Weights of a small GPT-style language model, trained from scratch on English Wikipedia.
Size: 13 layers, width 256, 4 heads of 64, MLP 1024 tanh GELU, vocabulary 1113, 10.8M parameters.
Architecture: LayerNorm before each block, learned positions.
Training: a variant of Muon for these matrices, 296M tokens.
MLP neurons of a small language model. Each row is named by its layer, matrix (up: input weights; down: output weights) and neuron, and shows model dimensions 16-143. Each number is 500 + 50 x the weight over its row's rms, rounded and kept within 0 to 999. Numbers have three digits each.
After each neuron's rows, "fires on" lists the tokens most often at its 100 highest values on Wikipedia text that the model never trained on.

L6.up236:529548450543528494429459494527537524518523448567524429580527506434568503488494462523492488435483393528573627453498506471459518515464531555521478468514561538480526408433394428515429455524498562510539460571555582596591449555500489436449556453553496476398421575543527508510468450468485500466535544479522538537443517537556524398470539476564518513511535478444496498465448484509545525535539
L6.down236:518543490470540471447513453467403519455376599508542583522512500414493438562517522447469542597533489507506501548470469491454492591551496493488478564404529540525520538479404488573539599451432478505417426482534470450498524522533515554487508390504454540472609472577479489469444511512493534513386463489471456518498451584509470512459423551399459420535510503532523482556401465572336469502482
fires on: "ay", "ear", "em", "est", "ct", "-"

L7.up34:454485535489460383494493580555467487495425528661428520447468587460511489501493579416487517490492585424508510416555494531551554481467471603435564507535533510453600501570551490600535488487439551538520530550535480455478534543560536500363518522485535490495589564512507508473450523473576414500540503505517541474587499536455589473493515457560484490533478628442432500583487550514496465480476
L7.down34:424524449563539539520510530399708589530466533488486477506552469409523517530475515470439437456377440480463457483444546455512509577514540461463461418483447536435546457496564504551509510447566469557484522448510502534479533464575493534533478504498460528493455527495503481460545500443412527514415555570539456563417587445548514487544498470549508540456515531532514496502526425560470459544447
fires on: " ", " |", "0", " C"

L4.up31:434516515407443553456599539475454515484447483536533488426462581441505527593504507518492554423499445499432504466534539470510465575472508482444390452533526535532556496475485487557451442441527550497508460463476535440509486437502462454430575484474506495543506479477476606493439469589443479479524559517517579527508422494404531548517513484473549495644452489553559545430543495523515542524458
L4.down31:586472496560494404548482459455566520521449527623509431482448522491504483497484381622509395554474495495538488525431553497469547580548475536539497481631466498443440459555470492514500482561505495556466462521415430438514516591521499519454489523441526436503535518506502475461524603505469556544409527477546521508621501507500509429473519443555510560455544460501449523519542592444457502470533
fires on: "is", "s", "il", "|", "c", " S"

L3.up318:493474552447444492486491535425467505526543485565397495414458470512470525557553445498496464522495494511477447514506498390462432498520401537493416602453456537482545505551467500431448606499554495513522554426498458600474563492525436487546488578409570486513508502561505476515551432457593447547653419581487519462494415481513487518479513470492558550523510572497476433485511596463471478420477
L3.down318:453595454529437524413518531535509469441600591530480478506445511587510559546539529527544475546554480543429505474473523520542470584477439437409514499573459523549471546429474550440476380514445384514330485554542496540503452499457510434479550497459438540521572550508624471489494484543524537491499502510526511486516519536588476529534460557516398530550522485368519483411572516400425455587542
fires on: "ul", "ight", "h", "es", "l", "th"

L8.up936:481499498483487518507475545471483560470557519505499509531558422520456488493513473539559455519490569418463449498482551497469551576608548495463583492450564458533474559519482441576488520456458504593449486385503431536502524497523447445463610541422445503572479570539430425465537572488458519519573527484430548436623496397547576473426402482464538452505481343459479541531377496394449523481535
L8.down936:428496519500508492415396550399488416530508499523531551538508578544540414519485568445472509562514460446435409538562422466500392466570493472505521453572529533542497570556560432489453556482405475492534528518503445379482440458530610458551444466547537489491539537506511523491556553509420463526502526613474390446457492513396519510480499450500474557556448455565470594559624535460510511507505
fires on: "p", "es", "e", "o", "qu", "he"

L4.up593:493443505440432555515516429626429333514576408500515461560458509517523519510584410604530469482425485446581487517432553459451538547487488475523554420472526519506515427484470594472539492454490560596556489500526600477471522506473546424451554530422523539477487520505517449495428530428558427487528518496484519505542602484475540557448472525531512513528513516487489487511568472557468506551506
L4.down593:418470501418464526584530577436448502589505488569527566499466530496565450391406490547505458530485407443499467482516494489520576449495462452424529431544531452582445522450405601561467538447484491599505489460529567475572511464545456472549479453419622467484514548558480500502503511514506496509490476503444570530499528459537535497502481409412474549483475509477489531452462492443460550543474
fires on: "-", "|"

L6.up398:469641517432476533416402520539465522581521519510576502555526502565460513480590508476535462491472506402520520446449476494504538516523437456452471435527575513531447543444442511528511432533540523435483375485451449525480478582594528426490530596497453476566489463527467566435627500572521494498486435551443513464403464440460559446444490469524512482572544511510501555489477508507463469454557
L6.down398:477410456449452491516464492566519532513510468404513580481533598548405500466547499412455469476399534467541550430439563565501489530559460488493472463468442520543418539528488487547512522419563524475484532523500556611491496522445457487547461361492537510509517482506554545598538491541588428472477485506479547554472523560464421426597485463469567571490519478571630482446427407424442567513479
fires on: "1", "2", ",", "3", "9", "ly"

L7.up38:460446565569559489527497391538522559545531427609514487484544525494537477430455501548472575631579469549532574472553569492470536534490485454563526430475497485547414545516512488504430524537474513490478594418579393620479566546585469489507529551571630468475476492570494431488578510635466512545416452430424517518420540469544463464456444502547525518519519453565543404465492570413559520427514
L7.down38:550512586569582516468434590393484548459524475525459496477512542504506508478551501566431501569551558457508508462544400479474506505444458591463517405390428529485507478478513467538492516426504426457532424515501480508530539436484562469434454590587453562486495503374614554524515423580460436563512483493486472565555474513513467499546487536423555485421467496516502418422565520624540504526449
fires on: "t", "ch", " and", " ", "ts", "r"

L5.up116:500619554504570542511408441425542507542487490561573492456500487472503475559507423514516459485526479540468526380471377542451469507459435480514585417514498457459558583498592520469493466501461540588464481565466401522529474554555494520489483466529587421439580559544436526458417528519513483503460533578494519492617470521499444590506466473543473515460578537558406511425486500478466463436475
L5.down116:537403497504506524553493591501555518397486451531501463486552518510463571487495533455577458378453536522422579355549534470579488500540498469544498506491503587505444500557506422549481526492546572582456460383465522459580446622559421500452477565507430527493389467477659520474505451488516509423477544422594512561465562450487543584468537492534494504496528499425504567427506563557581558464457
fires on: "\n", " |", " that", "an", " as", "$"

L7.up852:505497538489453466432490481471535446467546432421523519531545447422535619494543507432554492461511498459461656456482452454417501427461473476426535456421545501490569534544522535425615442495549513439422585454537493515443572475446452544532510433497527587495534502537465434524516506464447492541523535493509535571549504440480490459534499488561499543406489541559535557506442495513564497447437
L7.down852:402548501505507490528530468467458416456492526562464519550489458500494521563497544427415591507480528462536489487587525543520494480533487486475452486553540490394484538471552496532477457619426539477510398510552569499519523516499518464526424483451472575527431503485464479530543491519486499515524527431473538556447497621497548528468484525449484637535373578525470432480467476482461526542611
fires on: "ay", "n", " it", "ing", "ain"

L6.up44:488437609484503475493429510505528446487560427516543453518566501540517464531544482516512630488501426479486441505512515530468516546550405417502475543533464511561435529515596557529436462531332576478611478486500519476446503625501472500471572495444483449578461479507538474403471517467516460599511511615517501411473497530494503552497489552543437485528535473533509505417374518535484488490493
L6.down44:530432469480537442470445510570454519566455477468435473508431558498503613521500513557509501499467529476535565459474474518391431440579501510569558542370469553465499555471443483411560511513486555534496433526565509515473500509446408566483558563503568548500574408462508386527465449447584408507545527500466501581457548574425485508529486522468498394500510556381457473569526511511416514581538
fires on: "c", "r", "om", "9", "if", "op"

L7.up583:410503499548545509510524565515492501480541464440562440542556507509510571497502448563618501545565513510494477539503537441530477530486558633461452422488605501490560492504491455523526455500428591542603522517512540538606466469541505499488492336409649526489445528508479511536445589439427479503483537582533492473530490543496489420550534473560595467523488490410547519366480455486451430453452
L7.down583:585498521510402567496454527482487570489559485522558565499497501419529519519439534463518528606500531532558442479565408550491491531612492513486571572507495545481408523478491451430492566576477427579451498463550527460509517514525479479545505496453421542482534513496529454413528455490471607492586470482511482410512457486529513467456508431469501535494533509485509569477390505505474427503529
fires on: " the", "-", "tern", "est", "th"

L6.up871:510485538527450414534467523478532622522539508552562517468512568445594523495642481606478415502499490414566482427517473580516450508561562456507473481375522437466455410521487521552380488416579450531485533492474488443531520457514508555398538583501459575557530590526546401434454540499406502447509547501470510450576488476464487505550465567524451518550568443536428434491509432499511555531490
L6.down871:558517385398373446510485497527425530574570454516610495495526458526514515467428505495542421492345512479417518488477491434476504501481535517571456496509625587449503478505501554484499537513505425523409412523486513596531444536481466532499439460484489543533417523491472456584474518535368485550466501479511423435358591467474509529536502456546455515435511477537482470478543507469527514516617
fires on: " be", "o", "ust", "w"

L5.up480:461465446590554565478487477505515543459430536442540438542468512465473538501446508525556542578495434494556539530492584544523515476448500536595400515554460473516470536473522564484589489485433520525482538495540407471554550581488506468489540442476489492521515528584489549462503484557582492515387547539528483482484596382459442492525420599534434470507528490539494484458454490478484471467554
L5.down480:462539594556535529504442473451488464505525506547479486452529476437426569564520494519504490489465481494504437524532458376469499546476452443381565459425508542542559546493521538405478503571549460445610497421592569588534485455547481440521487574583419401547551456510527526486530469455452565504544546532459447501469406462523489524526438418605518486556504512550512554525538483509415479497407
fires on: ".", "h", "r", "ay", "le", "orm"

L7.up22:521555586485524570416539503450504536404537539470506402546483501468445515523524377494504485526520490557583551541437505459612427498489495488374515508491503517425601432545357471506546515542614509481510470507402461437608595551506605517481520473535541430460392459381480480483432509460532487548502475505527541516493508523551433459615525441486491492465511484549516535554440498501548527454549
L7.down22:484534412521512534454491467505626465443417540503507403531521570522550446550523521496593533442578485563462410430407457493472498470429508523537490437481466499475326502539525425494486569487532554535525528513474422487405553515495519563442497477537484498477437516589479480548515453477433481481579476556575499546443538529541416543433471546470477493435509492496494518440454529414466514518471
fires on: "ited", " b", "ul", "ich", "ed", "ud"

L3.up389:453465499573501570508470503517492393585469502569524418532468554424518553551411529484451544494519399504507513451544466557468541507478515455474529468532524504547472505491527462551543492494575563434501518464490510512492465489443583547455527462509477545503479435482478468425464483442431598588508494544512458537421541545429509527448399506544579439518501527491381482476563486456594445462481
L3.down389:478594461524536431509481568552533414439620479431526515503503488393483532506551536479446518423537466365512503503498468445498499558559560443559556506586466569598560492502487518569537501465507508343453568544478509431416557414411505485438468477525521476531510618546566456483440554498514493459481560509484444529564504575435462465541482447535499455434496492443421406451534484463537503437498
fires on: "ation", "se", " |", "ive", " were", "ce"

L3.up293:507462534448487378474527526632449437488603448453525582491461568423488586516565490475459405454479540510483607544538530520461417552476463488595638522437515527446504440474480548483528453505521451493594464553467583460510423430418535537428545523461536529463455562465486552487478606449514386477566439546528526563498405555474535486443458526536541514454443468499467474472539544588589479520489
L3.down293:476507412485541535538492533521570476463540531585530492547462488491466418524513498475455488546479485462526557513417538547473528369420576468477593446427458399503493453506403522508490507476489449544577459472548494571562520459576485503513515487486535484487468618473513557479439513441596392432508563497407498539522459591540575473406517459476445506542487583509636464535481467566531479614462
fires on: "-", "ark", ")"

L6.up635:437426472434474470479572457462578517530542454487487454495557496469651531477450462570501496545521441494537594448544481490598466518482594570559443446392488550478583514478439529523557517451488574455473398483419550436546563457542469524489535479477493491481576441482513533511456508428435512431385463598429464477568533475437491482526505446544553502418451435503517550437573488612526485505566
L6.down635:516555542475511549522483462446492486498536557404531499490529493546482433578567529491498459456584594547540477445498568494563387548540558532535500527517518590505478449477423487499499440401565515533556513521547512443524528482475474442558418601407469461515460472473439440529465473499439533449576510511529447566598466535514548493468596554454601432522456375472503598486498482502514548434559
fires on: " the", " a", "s", "ic"

L7.up835:506518533533420604492527543532544577454470577537532487381506479512498519497517367416518456482472392570589499540486463517548533545448440346467524488490475460433494438507462444515523557496550496517516562508405464478555445554456447599521506505458488464436565521558444488447505568506531552539464355485523443430582551562472462447512475553514528499439442492458488444536495435521541506532503
L7.down835:474453489556503483581503515427535547480577487409563535485495444447545510532565510527485484529547498467422517488463422456639465493528583577455558532450482565527413417535476534530429514503504438435481562489472511484508544467522568472485472482532453517481528517560538513588479461538500526455532515474434384624468560518502509467489495399523473640527576476451636457471512522577504572460484
fires on: "ed", "b", " th", "hed", " b"

L4.up201:492479531510498497550536399557570481516510490419498382450479416532422541520625490485507511460496544447499502453500476440545505521444490426496545534507478654471456469512471629468534561514513481516507386519436456401472413650498451486590499491494519451469436506537512529515551488456460510484497471592523422522606567478489569565424492481564422556479443500463441487429487541442562571522496
L4.down201:500531467506544517571507407552465499492494504467577468468466512537532427576515509505486526473448459512498413456496491635556480447468612432479448476598507391446478552473421508475423491480502425422517459535515486527469572450570554543581537559528570453444485434442582496496458506489466530499471515498493543474394476448464491510543489445491434597513585562446454470516494416495421474604503
fires on: "our", "u", "ver", "ir", " of", "orm"

L3.up400:541545472482570536472457550466413523472510526429550436427484506386521504544509483522444504506455490563461529554557463524488413537504452490572554619527492448385571419535464472442537531464534587481541494438521415564502490519512679449438445515401472523555467559580547504480462587551656583554501484421534441495470431532549506441442488525454557473481476529586512541525524448540357548537391
L3.down400:537567526541466450573447457449458563498472431485490506439589463586505447519412427467379493525536511482443489551523419495510505567583556575502452418574521442445432544494480504487480536514567519355459567568484494539433511376461481445493400539409560510449545511581519508430476456565558563510510422506529493478508440423518490523487525451468509515523451430505510514441435534432447492556507
fires on: " has", "ave", "ey", " res", " had"

L7.up833:558546517439530522585500603508468548422555461544476524487493463458464605514479492584526463510598543550472452472520453495531559466545428541498527542437469525515480494477497415606350463453473469493481522570467484483453536493514388518472532647442471504448482445531491547442515535441501456502435457399448448443516446530540570478471509632427551517470577482490407534445443542539466476531550
L7.down833:473521561484465436506510493468466471553419545498445541558485526570521467458494601442474554465518564414533480569461463414534441488520448518536464455527586459439508479526525531522478491501484495559505455534591477423490487541486560456507469496562514502569551442529465368557524601510521466450527464466485489495421438499464479519484469490531502482516449510522577482488535500481583562556480
fires on: "e", "w", "p", "a", "-", "al"

L3.up920:538414578508525434556568464473407551489502480406491476505505501468460520443588416429588488495562470408491601464554508407502512492469449496471529422449574524524571417529534519443507554491474468513608527508471527535491497466439476502505516448449604554533436516463508586614475468494439521486424542501518453562459557479548501434487574529527553477491461549461522449442382437543596512540532
L3.down920:409547512429506547591365487531500468456537617475499517478514436454470404531464543422487474561546553479513596413443417428546552504484461553573568530493553484492496489552589508389572549501499524437580478519446534510457495423602439462602473505543462518619460574467531399618636600448487512539446498498436540516526491530491441530429482433521526501471521492471527435438440483446516494575625
fires on: "'", "t", "ing", " it", "ation", "ime"

L5.up486:520440507437534540483387463486499419463505386491507417420397495497518501521402508483533505501508462602549474515503500488492544554447514530530477456514437458565484478453452527463490521509482493416492562460536418582524605586621525580473493443492504473558540517565514485519414436535448443566544537493578560464360400499446505349485479432541507546522472466593514560510614545464597497478524
L5.down486:470473361520529442517517479625529679449527527526493515513584463541524462414502526505436444518475560517488438376407502569507477476470543465474557468525551588387494551499466542540474456493535480530500487474500524532556540483478460451557509445519507499382477530412455499541495481452468442522407492549521498461519487561518476433499567497547510411470457520456511434476522432565503506513481
fires on: "t", "ch", "or", "and", "r", "ell"

L5.up661:572481511565448470518528456497532462509415474580563456505514525515558521562459433514489525519526540546540523423573498553572448498466445366468556474540472504474472597527513479532604516496483534502519438456542484544475485490483634513407506530415498515509509524524452520474414502436568449482488516511513441477552457454547452601429486472636564533551504580453383479512445470538546393504446
L5.down661:514547594599536522455533509466500478470503471584521613441461536493529472400547500402492533434529520553522552530457471479552477530541410444473460386468524540535559516484468441568546545453489511557513483413507399478478486475592545554482554490369462543515483585529525581433470494484552451471453568511436512567517507494505420608489487399656524430501498546504443539503533530548472456493600
fires on: " |", " ", "0"

L3.up94:550490564472489514602528454560588488543503428521500520483473512398462480479529491533445616529462493459510620581485517553462487561511486554507476446508548463590553532520577456410407495508473474460495536576595539480436455537527413507463481528506499566528501410466544484530578433448577482576544556487473473499536474496456373493445465579440576433484418490479551470445483543450541524474508
L3.down94:511419478472570519484491527509544456450537570496462496539426554458585428430500510454473528510447452550584391449495568480481433480552501514514516527562517489325451487492469444541476459542519521516543475544536430504479442496536531551443439472503526521540504459532562491422512390528529410468454466493549561502546455394497447481519479557429484538536481571506499589534466527519518564594516
fires on: " the", " his"

L8.up941:540473461452439472509631486515516487442528495499493370588527509421489439440472512568555509490521510461538487496513500396440538538473464464447411401474534507434594471505396526435589424417549467559476521441487523445497483476401525558496557571521536506481437555479591437479407424537547554530509506434487440477566501552486487527467538518506463588421478582514551531545491562517510560518462
L8.down941:513562551392544480437523486433502464544465497518532543548485532518457423579585526480484552466526488546510464580454556546583491504479501569479450460443550483580449520466496501465584525499559421485508463474545443514472549431546530441416462529526481534452558531484351464492405490461488497489489522501487501461543385505450461547495544538410523524475576564570417477504566476497593617545487
fires on: " comp", "il", "ir", " in", "in"

L6.up481:451368462461531543516505533528442399474511550433604430544524484451531541490573402569560459456440496587555521543552566473437450463590464524482431532465516528527502439518426516592572467431525483531526518377494560506410554448538475472478462513512511516457464603613349576529497519441540473467534533426522546469522439430522570500524551449518514484555505470521420456441514545503455546483634
L6.down481:490527490561574521554508508461515501615441445430415509521412541455523499366426449538509589503424526486513427476533484535528563410400482523489454498475458417524482428482431483506474490534506491524556430499512680464557491558490448537525486382430528543553540442480461486543538555471464441506478456489487484533549563466510435563488489533444507558534513500489509466488558465542436516517535
fires on: "-", "o", "ar", "or", "ary", "ount"

L7.up925:442508512373573454531530513487480511465528522529517487479480496529598539530461454561522542447568530483512421537481514469497476576422495514503542490408433488414568489524492509465384581417539557544460511452514492561396483512575534540503533469536590496453470561548545417410495478427513400432606542554501566532442547469403492417499476488451535520519452496536451494358461564428464454515393
L7.down925:490478564480438461490505510537439525530590549405547504455507488482456478505485493534497429532566586455386559456414480579494505484480507502440509590507586572494373456511512549417522471482628438495471462522419461487504547426516476494427430522532443490469443553504491469539443414502456520495487581389455525521464523556549485492567444510457552436501521477379486415448526502564599513565547
fires on: "ul", "os", "ine"

L3.up545:532500510509506495462504480469527453547469561622514461448530459504595472469552433445505570605601446484535495412498470535489555529467478463479480451520507592425525564497503537546354417518563509555468462460480592556470567505459450399450553526388485502476554554490530488555506481518461466555507420514463507503546494524511494535503491454576436545541545577482518517464428534469448488470435
L3.down545:496489512584581523498511522439517466565497482526485512453503507487519473528517447453471601549513548482550537441552554463481500454468417494579413401542486511526453443496537507472518505480561533541495510545472432501501489607500552552584520435464487456535491521521558521490481496481520452395510519571453485438554542515472465523545498381563470437435528584475464506498558605537498478406479
fires on: " |", " ", "2"

L8.up520:552505533413501486467474528529527483545577462542518519486527449514424560503421467457481467538461491454422495445531527529472478466487469450489490495503564448621520447390591558442443585452445417465451489537534456423602540528619530502490469471465559462427526526556462502474484508461485597547478502523489588488474533527500541597492474546549540484512484492448467447489534505482476604429554
L8.down520:497567548461569542504448467435450477444673408603492559542437509521512480554471490530459536471491494447654497530535495542501447426481608544477593519514445516519465392499559545571519441492554513490488504504466476489509486446474464462526535516553504462448515486425457519470475410498564577503426466455436461479564450467406463532512470560535432584537481434492598490508501445545458513475387
fires on: "se", "le", " n", "y", "ies"

L7.up927:501502539373549541537488516627539518409465537430606468490520540532546417575563493554509477455517442541478482434520515506475543535434501571448501473499464453495543498529475529440486472509529452518492493507566527555438382466582469505556477585548493567409557593564531543539518529507505447382543484576411418534516508524500515560520540491472408574462406546480473486452478435484504531488505
L7.down927:468453564514503506530484483526462630493579590551504434538525468428507492466431417433453512487470576470524428506509437552549454452455429429441628512514551491515508493505407490547492446471566457442533587539415455576465491460476550456542516409509458459474381476475526530533464520404483545555380489429535496559500559548502480565494602470560472571518548466493511567518587444546503484465485
fires on: "o", "am", "ul", "an", "av"

L4.up566:508444457518551542538422523452469426542552536564563436504538523493509555547431444513413380426427432511501568516503540496459504545487548393444485534477503515506519510479458573530527488386470456519513564583600424480594564554489524541439484471386535471453455449494513529443405479536431566548522506509495442573506430481443512542510507509540537509480505542504551431452495469487515493472487
L4.down566:564546410485539551506550452471511527460588464438467530591510503479486445494442487498541556463476578426587448499511514569583401438527470564436483498455490447556505573463557514558539444520523589511409469590547544554534504533467514509453504440495482478465455508493518488540493449475450508504499486444594474489555472538472453526517550523573469606426531470559475379523432475474327498530449
fires on: "le", "se", " S", "ber"

L6.up180:459455498549485544448593531525608418517545533452493460470460613585469453472470395456534413454523387480490455435470512566524469620532568525551499520449494471545510510492617550507499534480544412489542528571466629466513422513450477626568494546498533522471489523575510540545449512490535512532496465499476464471498459368544512532550447451556504476459532448512476517431528487612501527506529
L6.down180:479456455552545528564472451454523470505590437541497522560526480444461456535546568415465531519553521346547524492558577465578528512501443484506576516504515495444509593503416406468502324552429537428578470505518423499587535480539514463551461444497497498481523464514471570490526479477482468546491515453526544602472550510480474460446477552508615456488466494472540412390416496492534479547471
fires on: "on", "le", "in", "i", "er", "am"

L6.up392:492455469495569553592543587520410499530587504578525501568519563558516506398536484491542434518615553504537550476385515469578482453452517495418432406488504567419499552532482489496545546445465468524494499611453466535530449429443415459534495446505520531552519478555444542491469567399450504488552435516359543425501493384499466467525545455562503574552612477457529529490468490446459488541488
L6.down392:473467534548509499509607485519589517449451511475433570501472525384491520486441415495552515558508502531491433548474461418396472554538494529525530485481375479557510500497489430501466464581486542607517514465446506563525472550534531571542432482546489438448491477469557609583583495595484523437560579432527527502521537542506395503495535501485448489491491502537465563546455472455442445429460
fires on: "ong", "ot", "-", "wo", "tern"

L4.up234:482547489469569479432585547469556509492517565512566444559531528466523560472536481429481508507486532558449447535506576506422479538404462553406504502422559538480573451360448503471491480566529493547461479400416513491517496433512515593545522559601521510461409538441523497423414489498450570464455499495587436542553529542541608471515434535509408382482465516521600506430503509460485546467414
L4.down234:547505440499613528447523492440493484449565508493486517554557571499453475473512472407504484448514415486540436526445504515497460513549449498513507433464499469454549455478520412445455558525484411525474535380545483498496534365377464522580434560513506416605462476492465491483510441485474534565521429512504470423531427518602569471480488408491490530526450614477456471590466561504594532535473
fires on: " o", " comp"

L3.up310:373620522508524506570624510479576516555507423427515538518407602523508348555538432586464485495495531516507546494542505441536444550549472546533532503564540499505483493511549504484471537517469607510440471494590424497486484462655509512439477613496489536511437531529598401509563441435543555462486493510510530478399439448479386448484409512497523463461492500495594537400457486480505489473457
L3.down310:528498450549549521428456438491513515518504602407444493432554453482444491412562475445515528494542370481512455556526558704496609511501513507496465548472555451415511502487523552563463548509570498490517544504462514515515504490451551446520526482546544566549529442516580565390505596436504527589458523478506380470489442429423526489495537534425481419525458364543458453607486575508436487600569
fires on: "ra", "ar", " the", " and", "re", "ime"

L8.up427:444473436513462497502517542488485505483511451483456433567606547523504514402445396495462505528555434507475530414561539518499443616518578494492521463514515504548510492525590509472513481513458557519526601556498543417576505448461504479628555513581505512545478415439497466535507508477534523492471419512471464372556479408557483518430414414451559549478437434538442500509443462536490543503560
L8.down427:467450512534459479481458522547590469570614484596511384536446527594492506578463536393495530508571508529521472451502473595432464369476464528474423522463406584428556551469473563518447509520568450450475461516546521533584487432530581494552536468516540554547441528417504499533562512456493502576459534453479545495451467568515603504419548529513558510451460518511535533446533484527456494491438
fires on: "ed", "on", "le", "ac", "i"

L3.up90:407503497506551533502543547417500459568512441513561479537483536448499557538596477504559479497493615509511525506518478488422554513516539411459470420547406460618513530461489464543470588522408539485503527535439487448485548472569535531476620517465438465557602414456524532427468457495504381530464422499574474430472626524409458523536457508530535489514525444570579505402514540586505515445477
L3.down90:499540450484481510504461454470442523586507516509525473504482525486473464520421485516508533527457511467480459613458496552430513539614502480501483447472459433525432497541574448415531484612599485493550414493436607507452539455473527586499542437535429444511428523378570435468569547476479534471547471411489557494550429571511390503514430525566580575513540524582507509560491513469434409501522
fires on: " not", "ut", "om", "ig", "are", "if"

L6.up270:438529619361407489515591462486451487519535529486451570539483467486584526515540431521542481467523480500494487474482439401517467456590500529368435386497495453543472505483524524572362492522640487422553497596423488461516480555463510436514509529528507472519460480543589543483517537562540380569510498546482485558561507442503573488479508544517546543534438465548401486526550507479457501536574
L6.down270:469491530458472488561558523560503597518458502396475550556535570495483576503485509433398448466512514384468550476501472541490556481489496552414480447536476483485409546557542567507416380449548529509465547512482462504479452497561480438436526453538410432583523501549540607506422443476496513541496556529476431553519524526460499485548545426462561452572490489551498502523524493578554480486490
fires on: " |", "6", "1", "2", "8", "3"

L3.up904:567477508562480524529471498520483545493453475457485443440515473465438512562519463589601507494522424575454434522447498480490439561487479542458506420516524494460567418489426503468483450486434460513569547557536488583484486481517505541438437415372492546470469530504566509515535515519516516549562380455543481492492591525524614497529557529510533468511559504455548567493486531540453558431486
L3.down904:462487476437525526486404462510552505490428486544533469564620475535506389531510491549480521501449453576523498509472370540449449553595567577476434441490441556429478537458506525546411517543410428488446494536520439499461527443440512600517410479478433575587558424513532466514583546464577456539463491539487487459526581479583418472519499444501535572562557473577521507467530455507438456532511
fires on: "ave", " has", "an", "ive", " had", "iv"

L3.up575:468483504465445511477460500534474421520456458480540377570435521414436627526575446537454410490450523555512479464491578542553469558499534493577493481487467520454528486518443513487570452445494516513654642423443531389485559532481511494457545491466511440493506505442478495430460596533512482571497538452511454481380473510528566500492381471556510461475488468484607534405588507490467449578514
L3.down575:557563483479499537498511542506522541584632471496559508487355498425436454474468534509495459551510533561547521480517472532469511476438455482530482446505399483495458564568455566600530525564487521553473608515582488512483515470557447480464444475589465508486546564492474488477591403437492463402505481427413579433495530563532447472418431499500437566537530546492517516481465562441536541560393
fires on: "-", "|", " was"

L6.up824:526536557578432542503427487463445443578575463492555516573440514556471483504454534430547621486509446480497465501509465504614476496589480495526440449515471427461529554525503640551481518516477373526553544533573466574483509501386475439451570475543457476523414497521451554533539490418534497523508499515436570483520436432515470499577528528505455463446523502553500502613486460539417410490504
L6.down824:527475434533441469555493519538398531538507521515471497448460565569582561461607501483568476561521597519480516432517512518412453473509467504424434524482550510511477490471480514501517477557463589468606489502545557437532467576506494451448467555494494530512627551492459472514537615451485636563495517576501453508500480517412519427445505427528460486484501520536523542442533511571584473525467
fires on: "es", "m", "2", "E", "-", "ar"

L4.up282:562462457388489456415513501524600415471474491494548440490504509511517547542410442433514382600496483492492519419555492437475468426513566540540494530595529498470471504425610528404497513474516497519502532455542523487474534479625460494438554562471425510453406446490504458407441543555486581516556594557560491535547477448498502499569517525534425379495489503504495554547544524647429478473523
L4.down282:524560554461476530582407471525467394459574451479511510569607407519567477507488502530505487486433462523510400500591400511504502422518488534484503547506564519426495554483479521524514514458441552571635469510519410426408519376528357562518574495495495516475506506432491493437480441498529438529556593430483542434430467493615488514443460459514432551588483547551553446491500439478513542435483
fires on: ",", "),"

L7.up104:560494515543406528522557524573482584408588429509544509458446514519493479453509466530507476539460398547535598420501483462522509550489418485502402495413524525556514501464516461429524577545533495506511504478496571404511504466510403495430430520513532515508637548551526500486539551555483424450455555542460581518433474463464446473532473472469530515448419514398485569425488410513512496496528
L7.down104:475523465549567502510509581491496523574531619508494558533517475491434448512545535490428440498475483448517477402582553498561450533443540366498448469559530460450491515442380391520557418487564538472613584532443568496518511457479472449543444559393562476551517417485504444469439484468476512509529493449535491589518425462452564587468557521410478539609449537572459610428490494545464626462435
fires on: " the", " a", " s", " he", " The", " A"